config = dict(
    num_hidden_layers=9,
    hidden_size=448,
    num_attention_heads=14,
    num_key_value_heads=2,
    head_dim=32,
    intermediate_size=1216,
    vocab_size=8192,
    hidden_act='swiglu',
    norm='rmsnorm',
    norm_place='pre',
    norm_eps=1e-05,
    positions='rope',
    rope_theta=10000.0,
    rope_fraction=1.0,
    qk_norm=False,
    attn_scale=0.177,
    bias='none',
    tie_word_embeddings=False,
    parallel_block=False,
    init='normal',
    init_std_qkv=0.0188,
    init_std_o=0.0,
    init_std_up=0.0188,
    init_std_down=0.0,
    optimizer='muon_variant',
    learning_rate=0.00634,
    lr_mult_qkv=0.7,
    lr_mult_o=3.0,
    beta1=0.93,
    lr_head=0.00519,
    max_grad_norm=1.0,
    warmup_steps=200,
    schedule='wsd',
    decay_fraction=0.852,
    decay_shape='linear',
    final_lr_fraction=0.0,
    batch_tokens=[16384, 32768, 65536, 131072],
    max_seq_len=1024,
    doc_mask=True,
    z_loss=0.0001,
    train_tokens=371600000,
    max_steps=7179,
    dataset='wikipedia_en',
)
MLP neurons of a small language model. Each row is named by its layer, matrix (gate and up: input weights) and neuron, and shows model dimensions 298-447. Each number is 128 + 24 x the weight over its row's rms, rounded and kept within 0 to 255. Numbers have three digits each. A neuron's up and down rows have the sign that makes its largest values positive.
A block is one neuron, or neurons of one layer that tend to fire together. After each block is what it responds to, as a language model described it from the Wikipedia text at the highest values.

L5.gate1164:130117112153145122121138108080099110123140110134151166136175178099135119148127104102106141120116104117134122120103133107156153116171128080126127119081139126125113138112119109168145137145156134153111127096102107116125120152142131125114108147144135143090105082124122095114094163155058125131099148150121140113150123112119140161155095124144131095104126097126096160145134130088134114121128155132148094141118125142136147122161148155150100113188168128118125
L5.up1164:129151121126133143140124089086152111123169138117132109140149117159161096097165115136131141126144130074116161123126128136153099128132090134153096151144166114066113078133119126127099118110148127096097108124104163165128156157129080158131110076119145164107090174092108127133161135168123124110154122102168065157086126171165105135082104163128119125112099122121146154110125156064105166103163113111119147131105108135140141131137152137099124121158149144159082
Description: Predicate lead-in words

L4.gate210:130137052131098166119125105152152124131136132070162150096129133147119108166107146118137155103120137127111100128134096112141096128163130168106101098107154077115118155102143107128125102135108117105110116115145129159150125128150127161113137108138123119123127116106179107124150140098107135141116076058138166129094090125116126146118123163116113159142091107118067140144134138109124144116146135127129067110157127117133128156141127126156096095148106129167144
L4.up210:123106114155085133142106134134144136106127120120106173115158116147112117132139112097120204096125154129145135095155103153114119133101128159154087127077157113123113123122119098145111105142160138151128109118131125165142116143102156127128128116172152079105118128097171140112135165161094111204119127076102114112079103121163108176135101132134108149107127157125108132143076128096160156137139125167133064074135111101141163152097149092113110117157152119163120
L4.gate342:108120129117132138137140100147143141163098126152081163067097098099113153099098135170144153082129158108142136146123105095143162154097110118151122167132119091140150143133110132160154113132113109154136122079164126179115139169103091152153104151137150122125106162121136142099139119154119097094140098096143150123096153127132183119097117126103174132101120149134110145150106177130156088139089121133120125141111126123104072110115157161141107129163129132112091
L4.up342:160137137113101139112121112133102135159111133141115092118105074093146129122164119171095160142128151172106123108089074110159133114092126111135132131155144110139153131121144146135121119105128136167103135096089130164096152112122152121179111134184118112117122135133126114133121109117143123120130143105130128126111151114122116157134119117110117108145137109144159082126088177103107074123092115099114133100126087091110116089153103156106127092148140114117125
L4.gate366:128118159123133159148096121142208136137106135145138136093094143089139159125098095122116128156059114102115118067171129140115130094132153111152091097153164141119125102112100188106098117181155146185135113158138150126108097136106145136094152126140132119134115126179136141111118138146116109145139151121110096133109096160140153109129114125086130093098125125152131119120104164142082160111149142146149105141135153142158110164116089116106149098136158142113124
L4.up366:157179106136176136130137138104141127129136135118125135118136091164117123104123120155096125118105095123070155152161140104159173113097095124143105098132153132115151125151097075130156114154142136116154141117110118136090128140110132162100098125109136145116154155151109112137142137146124132154187105115148141156131137122169146136130125152165144114128108153129139153117117116120142129099115110101169133154142145128125134125109084172118168123111137113111139
L4.gate715:120143148130107137122185122120115097122105152146084178140128146125081128143131089147130128130162099160147135151107086134066157131150130130120120132094103113145099077118155143119142105138136117112149083115110134145130134105114140126153140123136092137138110120092139115164080130119143132068105163164146145140138116122108138149119109169109134123143116113164092162137116174104099144116125108155170136114114136090137094158128110152174113128170121156110142
L4.up715:116091140118083161126156127122094123140107160134122115145117134087088143127163106121084137084135129113154094129135113119097140135114151160143099145160129068116071169132151172090113134141123123139148128116106115127125132125106136124123147135129135120198106165137124140124106079137131107148108153138123132121131153145132156156089113143129152104104085104138092138119127128138128118130122111128148104134110148160118157085090130126127118152163117146115143
L4.gate748:171131101151123140102120127141105110120200116139159131145154119133080151112126135149150103152127097130099156121177113102121101118134103114143142130107168167118095140148116107116127117115137132142119104146157113117133057146116125146110122126125152148088119119135133145106136109140135137127143159094131093122130120136153148184133100095159107154144141121092088156123098136129144132131130165110110156121137137143143166115110094133141098134118169135113137
L4.up748:118104125144140172082092165151115095151160118166140137177113144134118138123126111134105145138142100103138138137135122139152121130144130151108175129129139131144133116123103109109095142143158104114115135104161159105121122153080136136099186146136141149114141125123185157117130123101124150100147148134121144140131125075150147111139080132103079138129099130096071161106149161138118137127191105125140133109183111131146137133140096106129106126144159141158114
L4.gate886:121132126121140126144113118115137142094160140119092166143162157180122168137165125089144160132057126102106143127142140157146121147157108128096122139107167123148147153118111111131106171124151100157094112117138102164102129121123101147146100166139104149087134138122151132143102152122163095130156180109131126133128143131088120140137095143144115155115177124148113141099093138122108161116142122093151136134126126106103097172126154112171155120058114140137155
L4.up886:131111084148138106140138130102099123161153093165108158125132106136084130157134158121107167134112130116098137130147167155146114156165135145138131143133163126119156158120136102138095162092127153140099098121140121102116124123140081136154090110157087115074140125117173149149136119154112105120123106111168120148119146148107117106142131144157127171112154138196124120108076141099104152118109104155157122108133103150144155182101174125140160148102115121117158
L4.gate981:074126107122153121122134097120136092156124131112096104121142104138123121125107126103179111137135106129060107126164135163100138169081120144165120127132178114120127115105174098183149113132127180104108180139129121138077135097156147137158107112108153156173099164136116136096166142141130145113102142130149100121146126072141129166139152149118128108132106137121162123174171136113128159124160119114178155129134132119163139152120142159129119089134161115150116
L4.up981:124095111142122108114156169136166100103158137118140127160128130170143136148125140094086105136112171118085152136147130118170112143122123070125155081168159119137101154115109166122148143097124138101119112089129115135125099128150094148142087097122102104160090125169105158095102120136121104139156107149107138108135126076125124125112145161100148132136190105142101144090152077141143151111114126112118143160106133124148110134129133120119110103163154108124123
L4.gate1158:145081128143155114086153135137087113118143111128098109131098107179101105133119139154110152164110128114141091095139147156150144109107164149083092140146141105147146135105154119131149152141114096129140125100103102125125135145121129159139153114142116090116135126133143124146140120130144077113166125095120145106106096152107122074106092189105138121104103159130127141116128145119142098109144144146074126131152145200203139155128146141115136112107127128151131
L4.up1158:111127145137139107089118159162127145120133101112119146119094132153127115134129151130152115148109129091137102129101118122134133153126135180131101154139152104134163166150108135150160139147131126151156118123133137129135097172104126159154118108123104139129121100122118140139123108143123111104165142121162104091095133158107125113139099189110131094136132116126138136097089128150134099080143117150096146098151146168137143151138137073145108095125139094119127
Description: Predicative "as" connector

L4.gate5:124162165161108117146160098155130130130138129102116109108131140130144149139136171151150138112132117128136177096151102121130158160112121111119155137159128092158169143079121160125177171122097111148135129099118099118139088137124084134139147148122094138144124137106090128150153133147177145113125132112135116138127108172128097133114121139112155165146137142134125090143149080095101125140134143096120146164137122125146105091161140115116112128164148127164104
L4.up5:077154083133132105132169108146172105139139143107137110155134115154132123155165151132137138102118100122153167138123095085146128156140136098113116113177161074152141128109094121137180220107085108136118095089139103127140104172129128123124127133098117156129153123099091147166154122115146120107107154084164151117110150145115081138143125173149139152148111143140119100170142153132113114180124123113104180127137118159152090117139137114122147144151151137163107
L4.gate343:159138123075108111134114112135137165139161129148154158102143132121126116137127151136141141126131110148090120143095130148154130111105142097124116121171102103154134141085108108141109158099102135114120142121115114118108140164183117102130175121120124118145116117125113114126124109129152157118174102118169143116132186091084107111103119128112148111102116103126169106139161127128144085135146145119132119144119106131115135094115139108121159150172119139125134
L4.up343:085116171118111136157148109133120130155120093153107096166128114124154143086082126088119094121155134109108123128107157124121111114131079161150154121148180136112128163146100194168142108076166130166150152151090124124114107114116095152105119133137155157098124136113118128140166178158146105146124148140102128160166103099129143153111138116150127113119125160145162082104159168113080105146084151125085156150159131102121111163126156128096140092142116138101086
L4.gate420:093133090138142106135078145140134145118129125126095097127144149122107107138128155109147089105119063112165125115167138110154107127109084126134113131149155135109076159157144139108110106113097114148096090137104130118148104167149136067140140087141111184117147118087117123147122093098144097166122140152154148155121136121095120153107160118105135139104133104114134111147110087116101135174142160107133128125113133111097120140140115135103153153149119137125116
L4.up420:109152116150068127104106152101126134136174156128124082129143117171131122128176142107167154135110124142127137109161136081125111130107153135154131128161149118131114116141171156175132101084122109115116134137143115119118112111123118110108122091155093137102126130106105105092082163133121113154078123142134140133154142121150131128120132158137125101124112141138147080109129073139110125128125138107106106108113160108127083130145133092119129115130107153136084
L4.gate458:151131124126135165127118122138098115171092141085103164154092132139152140137132182167177117113155138127134109143093158105116096131167121149141148146146146136128124143083132129105159117148113163139137138152088151127120137101111105168125119119146152139145155133106117124162113096158114141115119109119170098135118087121150143081115134140163109133129142080092131092105096147134096124126104135149159155152147113136123129143089159128119172130106156118127132
L4.up458:143139125188164147122124094109101129126126168115121167169120129109128086085144168140076142121162098146083144145096138103128113131159154125125103128109154127110132132087147135137107123139119115153135087126159094152111114129121115099112151130156142130117137147112120107135168161128112118080103134121113139138162142129172140118146141152137159132100155123127109126144101144111120085141081127142113122098127132160118123143157129122097156108172115132095156
L4.gate773:132174157118106135128126080107106109118191167119118088130146133132146135144123118100144123149134115135150102166096148094134111174143174104120161163148134129088120101113060116139144110129129134120133090127141167131139129077126127093103123117146147121146142135162133123142142077140114148180158116150065137115106158100121066150135183135146128116150129121167119112148140143139126117130134128140186120132109134113166104082124120138107148112125126110123106
L4.up773:088125143159144104159123124115119116132171131141106114120158119118098112173108165149135124180138151104105150122118081115101108127128099164159105144152168133163183074094127142157101161135101143093132082143091126179119163133143076129147097168100101104126169157121114107134144113096124133132150153137131111148140126126127166123146151179161130106133095123117150094124156114131109119080111092161116094139123131128103111077081146129091117139147133082114116
L4.gate925:131125132121140113121130117111128143121141084110169142130121136118124122114179161145131109154153140068092146185079140108148137114157104103172073084139101120161088090140187142134086148093132129082129125120151129093125129122117100124105140091132067124116133118097164110080162119099154133121135113111067178131137118134123165098173120143171102171113154137133114126125125143124111086128144131142126146116090129144155173141149161101105138119116149101133153
L4.up925:112154117125137110096137107103111088166130110130157106101142133135125078154148149101137128178137111075139158129191097146134120157086129146107134110166156100134136154096147167117111115118158198121147082168063139129082136102133154142117138083139077094159103129130172112113142182108135144164099095136124089125135137147145139115135155103150145150130103108144120123147134146125117134096151130123116133079129141118133107167120130124114118134133144111136162
L4.gate1009:114120120127147108165136127148151164101136112134127156102104148135132164158155136077127115178145104119115131103087107140113191127109130126085114109121182122116120119092080158164131148076106131104151099139148161125119131152145130133186132123127107148122146132139158115127116088080145137122168133166118137119134088077117103114159106144130149153163144099106121148111115124127104122140105172113118137122112123100090133092153125125111121133128170128128120
L4.up1009:106086154174090140124159127111134109142120128130135138114127139164124136129119124125132097157145139122128112093088075097124128152084131140111132172160102072152143131115100117127143195104146124145167107127146120163107137146136143158135097137116142126140149098149127118108166093095131120140124109128097148115130166065114112135108141119141146140152129119119146150141112116140093153102105172138121114100127120124168095082104143102121147127175175124139129
L4.gate1154:099126147083112121096132135111119127097089129155108065117136106154146158129103081142114121157148109153112131123117071126144143149178132151093161132120097077168114142104146149120127173162115136135166148132116101120164125149119171124125154109145125114085104109120108128124102135119140109165143144154142168130114172097139136153137082147130137117148111130107133108112114154108119094126121094086103171158172121100165071087145133167096122154153159116104073
L4.up1154:102147148105121084078127130086087122089097150147113117126134116111129135125125101164127116152100108137124115108124095139107130181121086118165111125101140136131117172105109147077156115146145128137174165108128093087129133165135144154107162116158119095100106149126099109129139148110158140180187140116182151125134177121107087131131077106131141182174126133117075143101073146121137148140145137110139145166116076114108114122121126112094123135112110157106124
Description: Place-relation prepositions

L5.gate271:134094193104093129102135148167125125129136123146176113114113136138120117165149152115130093167134130107136173164103148085131151145117133140106107136138134113101147140118073112146156135075090089144152089124086132111121118103155114136108205145101169145140122156145124096109109099089167126148150161117119136122059121089119133118121137130137119145172102164152129097132131107117130189142123146106110118114149116107174130122140105138151140129134146149098113
L5.up271:085105158113126078109136120186126113141147119121119127098098175130178106140131159095107105136127139119087160163105122094152162166130111141127090118162108107149092148130083137147159145114092129114187083131120156122115106148149134117106171121089096167131149149117081055061129122121133122131157147093083147165136107084141140156143141117118161160148153146148117151118101072128101139100134089156129148121168079114191096192120131119123140115148110109091121
Description: Route and location prepositions

L2.gate19:171086113091115106136132158142127111119143096125144165173150136120123130076175183122115107121162140102149144104128144121161145106111104141124108132116144154173163072102136154168118097090155119145104094172116152133122112102122117146107181141131132145152127159130159112166126160174153156169108153140144138141137133111153143145115140175137109150128115127200104116121139159138122118112118123134096122148117101131108105108114133120118083095130161127137124
L2.up19:150081090160103122126138138109162092134130127116124128146125150124092154105151184126136117098147121110166136136147100160126051124138165134121097127097141145141127130107123150137113117089139114157147122139134172140154096114149140161131174110112130150128102159124157118128147141160137093158133141137149115127126091117113112130142149121143171138108098086160097129101100162121127146122118121106097094178143093132142098146120100135116100085160159123146118
L2.gate76:149150137147105097176137101139155136148174142130146107114112095131088103144107149128116156166160103090147103159167119118134148172122099152142140142115136079107115095138120152129094114112093137170108128204142123132142126144175127143144176097111146111099142109102158112116171142111124127118079126152141143092172139120125169093139106123148131119118167132116142130136118180154118087114120118113124138151122155174113135120143148128101140099111087169119116
L2.up76:151123097108160154155152158131123093103136102151147134133129116115095131102054170138114164178122148116158110098158105112109135129069077134077141167124105091139141127124135107111111135074110132141128132136117146133119134143149135138129182107143147119111130128077130114114175133133114139142112106149117151133156147182125153090114132123142125130080123114143095109151143151112099114166135148122134129133123141159074178125128120161083159107086130135093122
L2.gate335:119123125139151132139177134139131121087137156122136095134128149099127118092136139138105107113146134135131125158129091153123103133146144130122106148133134143115114105060112164119176133132167121126147162146121141098126131162107107144127139155106103096150164075136083157109150126138124132093106110065101119125153134129132104085168113133117157147110148136180092114151163148131094173081178121140125142109134082101139110109139086139112142157129115151098147
L2.up335:087099130130148139124129160123130116113123098134141130135133114143126126131123144131129127152123149156127108150090144096123122172136099157131148189113119094138122117131102101119164177123108119087147163166127137085134103057093091152119142128104166121168146128114145156128061129121134117128129119094096101145117130134113080106152118092178087133098127132150118139149119104121137142143153132093116150120104087145119109115106093116116107116120138132123148
L2.gate454:107115107120131151130139140106126155147144101105138127105121147138118160092108119133107111147144077118175145141099099077108134123121103164142138128127132084164148096112115148123123128109147070130066140146125108066152154135130092074165152152123136136141157132160137158119127115125121107104117115125133136106143136103162128098170165099159113081156149123146145130175136157131132140147117160108152135092132083139047086057124141130120086112127162131146137
L2.up454:163156139171141100131137175119147102133133100146110150131119112136094092127148132126136141144144095116143104132129107125107097127171129083155134119127139098145110075081137124125142147134125141137109133170121117156120154096140079146175148115162104117154139099116085140089145174130189113092098132105130152161124144161160167104165134125150112105089136101122137135165155129149087116145121152121124111125172139124125099074105114102169088119076106181149090
L2.gate606:122132115085097154131172143111122141130117121112140116161089094126151120124147136115102104115124194118151117129113117181154132139126113090133125132170131137111101128096160134164115138121119096141152140153159150165141138121171140158130165143109094142140158119140125133120138089163120149105124107107146114097154126137134163115127110142075134114136136124125125122091083166136143106140095139101191095091124112119140078125092100137172138159110140163173129
L2.up606:105169176126148153150154169142145144140145101177142146171136141112121127158142131097178133116107147074105154117175183147104121113145107122084137127129147089104141089131130132084147123143136113117107097153106092143186176142136121080098160142117145104142114115145096129131153107112146081173140127109116144154113109140116104164105141100165172159129090154162094113126156199097113155115110103097127134149136163141129110152137098102098117151116105152131136
L2.gate734:137132124169118107100127105154150185109108090100163087111141111137124160115125161136120103157191129160152139138114109113115140124121135108083145168122172117126114111103087154064143102114132141126130110137153116119146134106119130113117173116112110094124144106141123150115159103126120148123111120132095095146116151149133145127101135158141139124152137161117121145135123159107162146116108172102136123112144156163128149120096141117122100137093127131075112
L2.up734:157103130100184152108112101134112133128153090126169130101112101088108135089107153135131175152155152140162137107133150137120109129119102181120128191143171122150099118139123156095130084148128128169096118104104130101184112130147097076141173142121119070123137103134123148131121134144120179126134114105109121080130144119141140161135156123106103094156161102130126128105120125111144125125099166110121141137125120157108164123094115108136130125133150134076072
L2.gate746:120158137155148130136163089098130116131076133109094149158156113136118098091103153143152113144114116124128150107127124156134102115098085115113142163129161117135150156073129134089135124115084093132109132125104113156122169173128078117103099142118101120116109152108144131140129154117113103082109133111139184102146142114118164127125167156115169099168094113114085097148160146115135150079125138097118125106118111123119154160134133123110111150084150122112073
L2.up746:139150150167141136159179076118114131136118152106108107144164128186139111081090170145141127134138090138152146130144139157139061112097100138116123153134115111128157163077140119126129088109084128146089106104123096149125127157092100130126128128119134069121093122119133114128148149157106134106120133126130155118170145099125134130092158145105150116158109128122085138172170153085111156109129125099109097105131121131109111136147128080144103139110128135102091
L2.gate1021:118126103143164132065162129110138123152161091117109101190111168184103106128138123161157106150145127077101134111116138131113122122116099125102116150104136109101129111117132202100144151141136117115132097120124140131135149137117123128155152106105087149123107169166109084150163143154115124092115126146115144149127075114141128094130143094152144159091132128135129105137129138106132155099123145144114134112131101117157141177128128100102081105082140173128110
L2.up1021:141097101179147122116133097109125152140151117121133106140119143156145109120137101126157107119134096100098125123144146141131122154132106123105127135110134111110121110128148162123119152127142141119123097149168100135146151159139136126134127072130073123134109103168095111152145149152112127099143131133116178150132117156139124089122136112119093119117125151137121118127124128144137117103111157121125144127123103149146154150144124096112133149072135159130122
Description: Infobox field-label endings

L2.gate73:175150109092115132090117070122118113138105127120126129139111140142105061140127126162124108133113124110122119123128153125145107102135164112161159150126113157124093135109147119125139172135146109148130148166164115109146153121140141098098154118126102141093129132158128132132116126106083095122095125145157149145118120138123130120115103144142150139128150114113100162116131140098152108127170139138114186087088097110111134150139107120104120134069152116098105
L2.up73:134128128132123179081137103152160118148142137080151149125105109137124091132130118116133114157052108082136155106103124132145122144146179160126161147155106137116081119118113128117090140130155144130111174149134157117120160127122130107125127150104153116122095131165110085149142156135105142088093157163130110169151133137120115111116109108163120157124134087120107118123130146133155121129146131114121143108139130088161164120122141141163149150073158125155094
L2.gate125:126118123109110152109124142128143164109131119159165098119118148141135131073122110096128101092105173125109081146139130127125118138067112110137082111087086115122122152084125111162150132106126159137119158131124122139136166167138152142075138140171182230130115127111177143135133134104116149075124096094120122104111146141073120094158161131134113105121120104146149151108135112138110171102113127077149116151123166127147181086144139151148115139117102122097161
L2.up125:116135171112153102145082126122136066143180161165125106142142123149124095177072130107115102155080163121141109135070112129141118141078117146113129169116124118135099129117145113102166106129176137140187139134090146088136071138138127115127121119141114134108159156129094138129149151142123136145109126142122129141153124095133135132107100136136162106115158156147125151139109100086149123132140168166154128089119139120137154160137127127121145097093135118154132
L2.gate151:117102129120141116137124156116121096159156129167159092087129108125105132111148185146140089148129132148116146120174128123123107102099103075099126133133150145102122066071136125103133104120138143069128108112090124120093138118123101138129114107127116124109075155138109121163137177151094111136141142156105135146147127105138121141120122149143170155125130125152149143131106130088132111155088130104150142086159127157094153149115178149132113118075116150117148
L2.up151:146121118103126130123136149105114098108147139119124102103096108114106095051125100163157114133148126115179144156160132109119134133133129130115143151094135110126126120120142148083094134138139156128095126109128136123104149141163113095114099098156137094146144154133122100163126134160117117141147128093114126069166124113171135128117126134137102108117122104129122157134144147110119060133095125103117110053105120128140136108117140154149137132127098114145110
L2.gate179:102114117112114098118140111129155130149122108181111190117091137114108086101170151106152132153139133145116125098104121120136145151106115133106134141173182114138126127043105104156161166095115110124136154096143133094126100135167105101102134134156125148120128120154094098178145123104108112122117158163151098106085146085127133102110131139140155142145128165161138118160152138071148169160110127143128132144131092118109079173099127122144090088073106093123127
L2.up179:113105124119143066103138157131151136126119102137140164102125131113102088135175126131171141179108142138100125149124151108134148134116161120162136114143144095140130128085114111132134143094128154143135151130134112127141082118196126120116153124180147135133121111169108116141111090107093140146112163153130159147137139084122137109163150141134149120121124150159150102113148122053114157152143100164101160118125150092118120129131095112154104109109096133128132
L2.gate201:100201142130075081114155127122145079148144121142126150127142114065101112099167152133172127118169140187118117157148104115145155156128112156130117146143145122085107155103152112142136108143105107081149101118088121131107129132152145097123104115131118132138121151089146132104146148186127113154159128160129126115112131184085136143124147146123130129145142132124151154109094162112103163117094095154095122145123149147111156092122143132128094129056152160125113
L2.up201:118192124145085069142158144106123094159103165118118146091100108087120130099151137108137124125160126137109113157134119153154187153108075129103114128137142097085123140134144123131107098121101133104112086167115112123088121120127109082137147126105117120095145171096129091094103159166159098169159122145118157110133165144110125149158158181154134106151125067152156178088103141137107144110136096149115107157114137187119116105085168126141065134104116124151090
L2.gate488:168120187153107106132072122142114132156183148136118150101117108153153141104093132139146123106147115101135114155126135097103155088098112119105131133131115117149128146109109114122105139108088130187095074154111118073108128133162140139112124116114154140122151139125167118069130106149083150140145127088101146121146119110128122085114130194121167157104156129114080138118091093137090108125127107149118103155106161095140135106153112120122113105124157087149074
L2.up488:142117175135116115136099132110129164152156130136117153118125122158161126114100127154175166091136153098091098165125136099081155109103116122100123125123112106125136144100104121141138114122082135171109085136082114108085107140140137140110140119110145144130160153125173119057133113136111152134123114106112145126136109149135138083094134176148159167118157127116112137130109082151104115151138124126132121135108152097101110106131108117112100101119144093127087
L2.gate509:128081165104135123151134137135099128133148116116146102134146145112141112146170149139126084158139130160122135141123128111103124161139132173103099108114089120109137099130120108122164130079104104153136106130122130105115092072086107163135107143102102122135097130172107124076145073157076110166163141120164091101117139150106167140109111112074136142139155122064099105120131108148106119089082192122148143144119153129111123173139129163117107122106092119114140
L2.up509:139088155147166150151110139124105107126164150134177104108137114142140139155152144122107126159113129157144143150120127088122098167101145161121112150160122067121142132120133123124162122113107095147140092141141131111149095137127157140115124130160096131161139107121113098101133090160114142171154138112129095135168177125072170093113131137131165143117167125097098156123112118178108163117089149112124176139088145080129148161104113157104141132143125122148195
L2.gate966:096175082171107125119144114088142170138115074139143169131143128128134149126126140153077140115100127132139143086080128104128109102112114145106141105109114081198091096100181126172108096112092154114098125105128115112127128117144110092138144082122118137130163122127129137132110150119106130138140132087134111125116125115146066078083148148126135132103095135148154135116172113107081131143101134070154123120139134077134137110104109087156105148122150139106078
L2.up966:135144141131124112125152116116130109113131162154148148117152111162094114134137159146154144156109074083121161133112128143087150155099091132094103110114167111134113121137130176124117066117147146117126117185158115105113156164148095151136110109162094120094144136097154136147159187121152135104143151106144104098128142152185136118118149113141119134118103094198129104068137134078134115150110168111122127153122152150150113114144120097090130141160178130171154
Description: Directional and positional modifiers